Weights of a small GPT-style language model, trained from scratch on English Wikipedia: rotary positions, 7148 steps.
MLP neurons of a small language model. Each row is named by its layer, matrix (up: input weights) and neuron, and shows model dimensions 448-511. Each number is 50 + 10 x the weight over its row's rms, rounded and kept within 0 to 99.
A block is one neuron, or neurons of one layer that tend to fire together. After each block is what it responds to, as a language model described it from the Wikipedia text at the highest values.

L3.up346:48 40 70 51 61 50 43 42 45 46 66 42 39 59 47 55 51 57 41 44 54 54 55 37 57 59 45 35 38 59 60 52 62 34 55 45 66 56 39 53 49 44 44 51 64 46 43 63 50 50 48 50 72 39 48 58 44 37 35 70 57 53 47 39
L3.up377:58 61 62 53 51 59 50 63 63 57 50 37 50 49 48 27 40 51 45 60 48 45 66 43 58 57 57 25 62 57 64 33 32 47 58 49 36 56 23 44 36 56 39 55 66 48 30 44 55 59 40 53 53 52 50 63 74 47 44 49 45 32 48 42
L3.up490:54 45 45 46 54 42 46 48 51 42 50 45 49 50 37 45 40 54 42 30 63 51 49 53 47 63 49 40 61 64 54 46 47 41 35 38 66 75 46 54 44 46 35 53 61 54 46 52 50 62 49 53 35 65 19 49 49 31 52 48 45 41 37 40
L3.up1070:42 45 67 49 65 61 65 43 53 53 50 40 44 44 60 40 59 47 54 48 41 39 45 39 50 49 55 36 59 62 42 52 67 45 49 46 47 58 42 39 56 63 61 50 45 44 40 57 55 33 37 20 52 52 44 45 54 50 47 71 40 55 50 30
L3.up1694:47 55 52 49 66 63 55 54 61 52 50 39 68 35 45 48 59 70 61 47 57 43 55 56 34 55 50 30 40 67 49 56 50 31 39 56 41 56 39 33 45 62 35 60 48 41 58 56 67 66 36 35 52 47 30 49 45 40 50 52 59 57 60 41
L3.up1827:52 27 40 40 60 62 56 49 60 56 52 48 61 46 60 45 55 51 50 41 56 55 60 46 47 46 47 34 51 49 65 49 52 47 45 40 38 59 33 66 53 49 59 58 49 53 56 58 76 65 37 34 56 35 59 55 51 41 51 59 53 55 44 31
L3.up1873:34 55 65 63 38 39 37 49 65 47 60 51 47 63 44 50 42 52 56 47 48 51 54 50 30 43 60 38 54 58 47 47 30 45 69 42 59 64 53 50 48 44 47 48 47 55 47 52 42 58 49 61 43 60 55 57 52 40 40 48 38 60 31 38
L3.up2170:54 37 42 58 54 55 47 50 30 53 44 38 44 55 66 39 55 64 49 51 62 73 57 59 67 55 47 26 50 73 68 38 43 32 48 54 58 57 28 45 43 40 39 68 43 45 44 42 73 50 47 43 63 36 51 58 60 36 33 53 51 69 51 45
Second piece of split words

L6.up1516:53 68 51 47 33 24 49 53 49 51 60 55 60 42 53 21 36 44 17 36 59 52 49 28 43 43 52 49 54 43 46 41 29 41 49 42 51 60 48 42 52 67 58 56 54 26 45 50 44 63 60 51 55 56 51 50 42 36 43 56 45 52 41 41
Mid-word fragments

L5.up287:39 43 59 52 40 29 60 44 55 59 45 63 56 62 37 50 53 61 64 48 50 51 51 45 24 54 55 48 55 37 73 61 57 41 53 33 61 32 46 34 59 47 54 48 63 52 58 64 56 49 48 46 36 61 36 41 61 39 50 54 61 44 67 46
L5.up720:55 47 43 45 60 57 62 48 54 48 41 64 42 27 52 43 33 56 44 50 59 39 54 50 30 67 36 40 74 51 37 61 56 51 51 44 75 34 52 51 57 47 44 55 66 56 33 57 56 50 44 68 56 34 40 52 52 41 64 50 39 52 60 62
L5.up1039:58 43 45 46 62 55 55 45 60 39 28 60 62 53 58 41 46 48 42 50 37 61 51 64 42 50 46 69 49 43 66 47 23 47 49 45 61 57 49 35 65 65 50 56 42 60 44 53 53 47 54 45 53 54 58 28 43 40 68 55 50 54 51 50
L5.up1232:65 40 53 58 53 38 47 51 40 50 39 43 45 54 50 57 52 51 58 52 55 49 77 53 46 54 37 33 44 40 70 37 49 62 50 41 46 24 44 46 52 48 54 46 55 53 49 47 42 40 43 62 56 52 34 46 57 50 57 47 30 71 54 61
L5.up1470:51 40 55 48 40 54 48 49 59 57 51 68 51 48 67 38 52 43 43 63 47 29 45 56 62 55 58 34 67 58 60 46 60 59 51 53 67 54 60 32 70 65 62 50 56 48 37 53 44 37 51 24 51 51 60 48 30 61 77 55 52 51 51 52
L5.up1532:54 44 54 64 28 64 46 53 43 55 30 65 43 61 49 45 40 57 62 59 62 55 50 53 50 47 30 57 45 47 60 47 24 43 58 49 46 41 46 56 63 50 41 48 62 45 43 50 26 49 48 36 59 39 60 49 50 33 63 54 53 43 67 66
L5.up1557:65 54 37 30 56 53 40 62 40 44 47 22 73 59 60 40 47 64 36 31 41 65 75 34 54 62 59 58 53 30 49 42 68 65 51 48 40 53 65 49 63 47 51 58 69 49 49 54 57 54 20 60 38 73 29 43 53 58 39 35 48 47 56 64
L5.up1733:51 58 58 38 47 37 52 41 52 46 41 70 49 56 43 27 27 52 29 53 52 42 50 41 61 56 74 43 65 38 44 55 46 30 53 37 42 57 57 46 57 55 46 56 68 65 41 57 57 45 38 65 55 51 49 46 46 51 58 62 66 48 34 43
Fragments inside notation

L3.up230:55 26 51 39 47 56 61 55 44 50 51 57 34 44 48 48 42 69 59 63 49 45 56 39 54 64 66 37 67 53 61 56 52 56 50 37 53 47 52 58 54 56 59 56 61 65 58 42 59 55 51 40 49 51 47 60 44 45 43 42 50 61 48 53
L3.up557:58 40 58 39 45 54 70 55 70 42 64 43 57 47 54 35 44 48 46 29 52 53 50 55 55 51 51 59 59 42 37 58 57 59 71 46 78 62 35 52 44 72 45 49 55 47 43 53 39 60 28 38 42 44 61 56 50 46 43 50 63 50 52 33
L3.up955:41 56 44 42 45 43 43 49 37 57 71 40 47 39 69 29 55 36 56 58 65 59 50 44 35 63 47 36 49 47 39 54 49 68 51 57 63 58 54 30 61 76 37 52 55 41 39 46 60 45 50 39 40 69 54 47 50 42 46 58 59 47 58 39
L3.up1093:49 54 58 52 61 59 46 52 50 50 54 40 45 28 54 39 54 49 43 56 41 52 61 68 51 56 53 35 49 51 40 54 26 62 54 42 40 56 58 42 56 65 38 63 55 58 50 45 43 68 26 35 81 51 43 52 51 37 46 38 26 68 48 58
L3.up1528:36 62 49 27 45 63 48 25 44 57 50 49 55 38 63 39 56 38 53 42 56 50 64 64 50 63 38 30 69 59 46 36 53 63 38 36 68 42 45 48 49 63 56 51 36 55 46 44 60 63 33 54 55 48 51 55 55 56 57 58 44 30 40 48
L3.up1608:47 65 52 47 41 45 47 48 46 40 48 59 48 42 70 40 70 33 36 47 67 33 60 51 45 59 54 47 57 47 51 60 25 45 40 37 63 47 65 40 63 87 63 52 57 43 54 53 52 57 39 42 66 45 53 62 50 40 43 58 35 43 54 35
L3.up1624:47 44 57 53 33 70 52 48 47 50 54 53 56 47 49 42 46 51 44 82 56 47 52 66 42 46 57 45 61 54 59 46 35 47 48 36 64 59 52 56 41 56 50 54 50 52 49 44 54 60 40 27 55 61 44 63 48 67 54 64 50 44 48 58
L3.up1684:51 59 64 51 50 43 46 55 58 42 71 30 72 42 76 51 59 35 40 51 66 37 53 59 50 46 60 45 44 45 64 39 41 59 45 44 45 41 53 36 52 58 56 51 62 37 47 39 38 45 36 47 53 69 47 65 47 47 33 53 46 46 51 51
Mid-word continuation fragments

L5.up15:57 63 54 62 45 41 57 57 55 40 30 59 43 53 45 55 45 31 42 58 46 56 61 76 51 50 47 54 49 36 65 51 48 46 41 49 53 55 47 46 69 69 45 54 58 60 46 43 47 49 52 38 52 44 53 58 53 48 58 47 63 39 47 33
L5.up123:37 32 58 46 63 58 49 51 53 47 33 56 42 52 52 46 57 67 43 50 69 51 50 53 51 84 69 34 54 39 47 45 44 30 78 48 54 40 50 56 42 50 57 55 67 37 26 59 40 39 51 45 62 30 56 56 49 40 54 46 42 44 52 46
L5.up771:48 25 39 36 33 50 44 47 70 51 42 56 47 42 39 51 48 49 42 49 33 53 46 40 54 36 57 60 47 43 62 53 47 51 39 40 44 51 59 65 48 55 28 61 43 53 47 40 57 43 54 44 68 48 37 53 39 54 42 60 47 53 47 42
L5.up1295:59 44 69 38 50 69 48 51 52 56 60 43 45 39 51 50 64 47 45 52 48 58 49 62 51 48 59 48 60 35 51 31 50 36 50 50 68 51 44 36 53 52 40 65 45 37 34 74 61 68 55 56 51 37 33 37 78 59 46 59 38 50 43 40
L5.up1591:55 37 37 49 50 64 56 51 34 39 43 51 43 46 54 40 39 63 46 63 36 44 57 47 46 27 61 45 39 42 78 57 49 57 44 49 47 40 37 63 41 39 53 49 49 43 26 62 50 61 53 50 55 54 45 53 52 41 56 30 59 48 61 65
L5.up1831:59 52 53 39 77 59 37 38 55 66 35 45 41 54 43 31 30 51 47 67 40 46 58 44 57 49 54 57 50 50 48 43 36 36 47 47 54 52 55 50 66 60 53 55 64 40 46 70 47 44 41 34 43 46 25 53 50 25 43 74 57 49 28 33
L5.up2156:65 50 44 41 63 56 50 51 51 58 51 62 46 32 44 45 49 41 56 68 48 50 65 62 49 74 52 47 58 46 57 57 64 56 43 46 34 63 45 58 53 56 55 54 55 57 60 38 49 55 64 23 51 37 45 50 63 53 53 62 52 75 40 40
L5.up2302:65 27 58 53 52 52 61 60 51 55 36 48 53 52 40 40 42 67 49 53 49 56 64 39 41 43 49 48 44 45 44 52 70 37 36 47 45 59 43 59 49 45 55 56 43 66 62 67 48 61 57 38 57 30 73 66 66 47 54 44 44 54 45 37
Capitalized "Res" word start

L5.up88:63 36 44 50 43 68 22 44 26 56 52 28 59 57 55 44 52 41 35 56 61 49 52 44 55 81 47 57 56 51 34 46 41 74 35 52 56 47 49 50 74 43 55 48 55 61 44 42 40 47 53 61 45 41 52 66 50 49 55 63 43 48 57 51
L5.up189:45 41 44 34 46 46 23 44 63 61 39 49 42 60 57 43 49 50 49 49 65 66 53 52 48 51 57 44 54 61 40 36 52 46 31 58 39 51 25 35 62 46 49 56 38 51 58 55 51 56 44 48 75 54 49 46 56 41 53 52 47 44 34 64
L5.up535:38 59 47 51 43 70 56 53 53 53 60 61 39 30 53 52 54 50 60 61 51 47 48 40 41 59 67 51 51 59 69 50 35 43 47 37 41 45 45 53 54 58 41 55 43 71 42 43 51 55 60 30 36 46 30 55 43 67 44 52 61 50 63 76
L5.up886:46 60 57 44 62 57 53 41 59 55 35 43 21 50 39 43 61 47 45 55 46 52 47 48 41 60 69 56 68 64 41 40 44 44 45 44 58 57 58 29 47 50 61 51 48 46 66 55 42 58 40 53 57 69 50 55 48 50 68 43 47 50 49 48
L5.up988:50 57 63 40 58 57 40 51 53 46 47 45 42 55 50 50 45 49 26 77 54 55 47 43 58 60 59 50 50 52 43 46 46 52 42 48 42 60 66 31 54 67 63 48 70 38 78 67 30 39 52 46 61 54 51 47 43 31 60 46 59 50 53 49
L5.up1365:73 44 64 34 42 47 43 37 48 65 45 35 38 50 42 48 50 46 57 58 66 56 54 68 41 71 52 38 51 50 63 47 47 57 61 39 56 68 38 42 48 59 64 48 62 37 42 47 36 32 47 56 42 37 37 44 57 49 45 58 41 28 57 44
L5.up1801:41 70 40 35 51 40 42 54 51 62 50 41 44 66 43 61 35 57 49 63 53 56 46 51 48 68 50 50 52 62 46 59 49 55 55 58 44 52 46 63 45 43 42 57 51 62 60 48 48 50 50 54 35 67 43 46 40 50 50 52 48 34 56 47
L5.up1939:35 58 52 56 46 49 40 39 39 54 43 43 57 48 42 61 38 51 39 59 37 48 48 46 51 70 41 64 38 69 41 49 52 45 51 45 51 39 68 53 54 62 42 56 54 58 43 55 53 43 39 46 45 37 50 61 63 35 65 56 67 38 36 59
Final pieces of names

L6.up888:57 53 60 41 63 64 49 54 45 35 40 39 57 34 46 49 40 74 51 63 58 39 66 49 48 47 61 51 55 50 46 50 33 66 39 47 56 67 51 46 55 37 54 57 36 60 57 44 39 46 36 38 60 62 45 51 49 40 49 51 40 55 31 44
Of in institution names

L5.up244:48 33 48 61 37 54 69 51 66 48 58 45 34 39 57 51 54 47 65 52 39 59 54 42 46 56 56 47 63 65 56 45 41 39 53 54 49 48 50 51 40 48 32 55 59 38 42 56 81 64 56 35 51 44 31 50 58 53 34 45 56 37 67 55
L5.up245:48 47 56 41 50 45 50 51 64 63 50 50 67 37 51 36 45 60 48 59 55 51 56 70 50 48 57 41 49 49 55 46 48 42 70 45 55 45 46 45 35 44 48 56 66 22 52 57 62 71 46 61 35 60 46 60 36 51 42 64 65 46 56 54
L5.up1081:53 36 57 53 64 50 29 55 44 48 57 36 51 59 52 38 53 62 54 63 42 54 45 52 35 36 46 31 41 39 56 52 51 42 49 44 38 69 37 53 53 49 41 46 46 54 46 54 69 53 49 62 58 52 31 45 54 52 41 43 48 41 57 46
L5.up1219:66 53 41 58 41 41 40 42 48 52 54 61 55 40 40 43 58 51 36 59 44 39 52 65 55 66 57 50 61 47 66 73 37 38 42 55 53 55 46 57 39 64 45 70 41 51 38 56 58 50 43 34 56 43 32 69 49 48 52 54 38 36 43 33
L5.up1454:43 41 63 60 45 68 22 41 22 49 62 60 51 55 44 46 60 45 52 53 62 33 51 63 48 51 47 50 49 56 58 57 57 34 46 55 48 58 30 57 56 58 42 58 28 46 43 62 40 44 45 49 64 41 52 61 56 48 33 36 50 50 49 54
L5.up1582:60 52 26 30 51 61 54 54 39 40 40 39 41 49 57 35 52 52 41 45 43 61 54 65 48 49 52 42 58 49 64 47 33 42 57 49 42 54 48 36 53 54 49 51 45 49 61 58 61 54 52 55 50 58 46 47 48 51 39 57 45 55 49 59
L5.up1929:57 46 59 46 59 56 47 45 54 43 64 62 47 31 59 45 39 38 44 56 47 59 52 56 40 37 55 36 51 57 47 70 69 55 47 44 54 64 32 58 51 48 47 58 47 44 26 51 62 53 43 44 59 41 46 50 56 44 35 43 23 34 34 46
L5.up2090:56 41 50 57 47 38 42 49 39 34 77 53 47 41 55 52 46 52 58 54 56 62 54 78 42 55 43 33 50 76 60 58 46 53 66 50 37 52 23 46 32 57 51 50 51 36 37 57 50 44 49 47 51 48 71 57 66 53 33 56 38 49 57 43
Mid-word continuation pieces

L6.up951:45 50 54 61 34 60 32 47 42 50 50 39 49 47 53 51 68 55 48 67 36 47 51 52 38 61 50 54 56 60 50 55 26 47 50 50 18 42 35 40 38 54 43 51 62 33 48 40 47 56 46 48 59 33 45 43 65 40 53 55 51 41 54 39
Clause-opening function words

L6.up990:70 41 50 38 42 54 50 52 34 49 46 52 38 64 37 46 45 75 50 53 41 46 62 46 57 45 59 53 65 55 55 59 64 63 59 51 54 69 40 47 56 43 56 50 65 67 39 49 61 36 48 47 58 66 36 39 47 33 44 48 51 54 47 44
Table numbers and punctuation

L3.up250:64 62 45 46 35 52 45 49 52 62 22 63 55 58 47 46 58 47 43 52 43 51 65 67 30 56 44 52 61 48 47 49 54 64 69 35 48 53 55 39 60 66 43 50 69 33 51 53 62 55 39 28 56 60 43 44 44 57 55 53 59 44 44 69
L3.up582:54 54 53 47 40 49 40 57 34 37 44 55 38 52 42 51 44 55 52 45 40 41 53 52 33 58 52 52 42 39 52 37 33 50 38 44 46 48 48 29 59 41 44 57 42 49 41 49 47 44 48 40 52 39 46 46 50 32 45 45 51 51 53 50
L3.up768:50 61 60 46 42 71 41 47 56 70 35 42 34 50 54 63 64 42 51 51 57 71 72 56 57 63 55 46 53 42 39 43 55 60 66 48 67 43 45 42 68 38 37 49 62 41 39 60 52 43 39 49 60 45 35 46 36 62 52 45 55 57 58 44
L3.up1098:61 44 47 49 48 41 30 18 52 46 69 42 40 52 51 37 68 51 44 59 56 45 57 63 50 59 51 43 48 55 50 50 56 56 51 40 43 57 41 50 60 45 29 55 50 43 53 42 58 47 44 67 48 46 55 58 46 54 51 63 35 47 36 50
L3.up1586:42 61 60 56 53 46 37 36 47 55 51 48 36 57 44 46 56 43 34 48 50 53 64 51 54 67 61 61 62 51 49 52 42 56 56 53 73 56 31 43 66 42 49 70 46 48 50 39 43 42 45 55 60 41 42 62 53 55 50 41 48 58 37 57
L3.up1973:57 34 56 47 63 58 39 55 27 64 49 33 18 65 60 48 57 37 42 68 52 64 55 53 55 69 74 66 46 49 38 45 40 56 56 56 50 38 33 47 46 36 45 50 51 61 30 43 39 48 56 65 36 45 59 39 70 55 59 55 32 50 60 62
L3.up1980:70 49 59 33 45 61 48 38 45 39 31 39 35 66 54 37 34 54 48 46 47 47 59 40 52 41 63 73 48 35 52 48 46 51 61 39 61 53 35 53 60 36 45 64 58 69 46 62 46 44 37 48 47 42 51 57 46 59 47 48 50 51 48 70
L3.up2025:62 44 37 40 43 50 13 58 42 49 51 56 54 45 49 50 67 35 65 54 36 54 62 54 53 55 66 53 45 55 32 49 44 52 56 59 64 52 43 62 61 52 43 58 33 52 36 58 49 33 29 44 59 35 51 51 46 76 50 43 32 60 58 78
Inside institution names

L3.up82:65 50 56 53 60 74 53 47 52 51 52 64 42 43 43 51 33 56 49 58 37 48 45 53 25 51 53 43 43 53 62 26 45 55 51 47 56 52 67 48 42 68 52 46 45 59 50 46 45 34 42 45 53 51 59 53 66 57 47 57 67 63 63 41
L3.up426:65 39 59 53 42 60 45 50 34 38 59 51 54 47 32 44 50 70 49 37 61 30 67 58 51 54 47 52 56 44 61 31 42 71 45 51 56 45 42 46 62 51 36 58 58 43 50 50 49 54 21 59 39 49 33 40 39 61 53 51 39 42 49 42
L3.up567:59 40 28 41 50 62 47 55 54 32 71 41 51 54 37 47 57 59 38 67 42 40 66 55 31 56 61 50 60 50 73 31 44 41 28 41 52 41 50 55 38 54 63 58 53 37 46 48 50 66 37 44 56 55 49 63 51 44 52 61 36 57 54 33
L3.up995:46 52 60 48 51 65 54 61 52 36 16 59 62 56 46 55 58 54 32 50 27 28 64 58 60 51 49 60 48 35 55 44 56 68 40 43 41 37 52 55 52 59 54 61 40 48 44 37 50 54 36 62 44 65 36 47 44 46 44 41 28 37 53 41
L3.up1223:49 49 44 49 43 68 49 47 39 58 64 43 26 64 42 48 64 50 41 48 49 59 52 40 40 56 59 44 41 48 47 50 38 46 29 41 45 52 40 37 41 63 46 53 77 60 55 51 43 66 56 23 52 51 40 66 47 42 29 40 46 51 48 40
L3.up1834:57 59 73 33 42 65 52 56 44 46 39 42 44 53 52 50 47 43 59 47 52 52 44 45 49 59 45 29 38 47 48 41 40 51 50 44 45 45 51 31 58 59 46 60 60 49 46 53 61 55 40 49 47 56 45 46 75 41 49 47 58 53 45 38
L3.up2080:51 27 31 33 69 64 48 56 34 62 53 56 49 38 58 46 60 56 40 33 41 58 48 66 41 47 64 37 45 52 52 49 63 36 49 38 46 47 56 47 52 46 58 64 54 47 47 58 63 34 56 44 55 56 46 60 58 34 48 59 49 62 68 54
L3.up2260:37 58 64 51 43 71 54 49 50 34 57 45 57 37 59 31 40 57 60 51 46 45 58 48 42 46 47 65 46 42 54 54 45 45 46 44 53 43 48 39 66 49 47 63 49 58 57 47 47 46 24 21 41 38 48 45 48 49 70 59 51 61 47 54
Hyphen continuations and year colons

L3.up585:68 42 30 61 44 66 45 43 33 41 69 42 44 43 38 52 52 64 44 56 54 33 50 48 43 73 47 52 61 65 58 45 30 45 40 49 48 25 38 55 51 46 35 50 62 44 33 32 54 45 36 54 50 50 51 60 47 24 52 48 37 34 40 53
L3.up908:61 42 42 42 54 72 40 51 36 42 61 49 56 54 52 65 27 62 45 51 69 31 56 65 45 39 52 53 30 46 57 48 27 54 65 47 49 47 41 63 55 58 47 55 44 49 37 34 45 39 44 54 46 63 49 63 58 35 45 40 63 61 40 42
L3.up1117:58 49 34 67 53 55 49 44 38 55 62 46 28 52 57 55 50 53 62 61 65 47 69 57 54 50 47 47 59 67 44 59 40 33 46 48 41 58 56 51 54 39 37 51 68 41 57 51 44 48 39 27 41 57 31 48 47 53 56 61 52 41 59 63
L3.up1137:71 56 51 43 31 49 41 45 38 39 70 58 57 24 40 40 46 46 51 51 64 37 52 67 32 52 58 51 40 50 47 46 49 51 64 35 61 61 47 39 45 49 37 53 61 51 57 48 44 65 38 37 45 45 46 59 45 50 21 37 35 45 56 49
L3.up1279:68 32 59 52 37 67 51 53 53 43 69 61 45 55 42 47 56 54 46 50 40 55 52 63 32 65 52 60 48 62 55 47 49 63 57 45 30 38 40 51 55 43 40 55 61 30 65 47 34 60 37 38 49 45 44 64 54 46 51 60 54 26 61 46
L3.up1958:68 51 59 53 48 49 37 47 74 38 70 53 48 31 67 40 55 64 42 41 51 28 71 44 41 55 65 41 51 66 54 52 50 45 56 43 66 49 46 57 38 63 49 56 70 48 32 51 48 64 41 51 52 52 52 75 44 53 47 52 47 51 49 58
L3.up2152:36 75 49 65 35 51 41 45 36 34 49 42 55 39 42 45 48 64 54 59 46 54 58 46 48 69 44 51 36 54 71 51 72 61 57 45 57 38 41 46 53 43 48 55 49 79 32 48 37 61 38 64 56 50 41 61 43 66 32 48 54 36 50 48
L3.up2272:57 42 43 62 41 43 54 57 61 36 54 54 62 63 58 52 49 42 55 54 59 45 44 77 52 52 48 40 53 53 39 69 61 50 58 48 34 61 52 45 56 49 35 54 65 42 57 58 59 45 47 43 41 54 51 61 50 47 43 56 50 53 58 56
Mid-word continuation pieces

L6.up123:27 39 53 50 38 38 50 43 37 52 44 58 60 51 39 55 50 60 38 40 57 54 53 41 58 49 61 40 64 51 60 42 28 49 61 39 49 44 53 59 49 36 63 45 59 34 44 54 51 43 40 37 55 60 40 45 53 57 32 77 60 39 49 58
Mid-word name fragments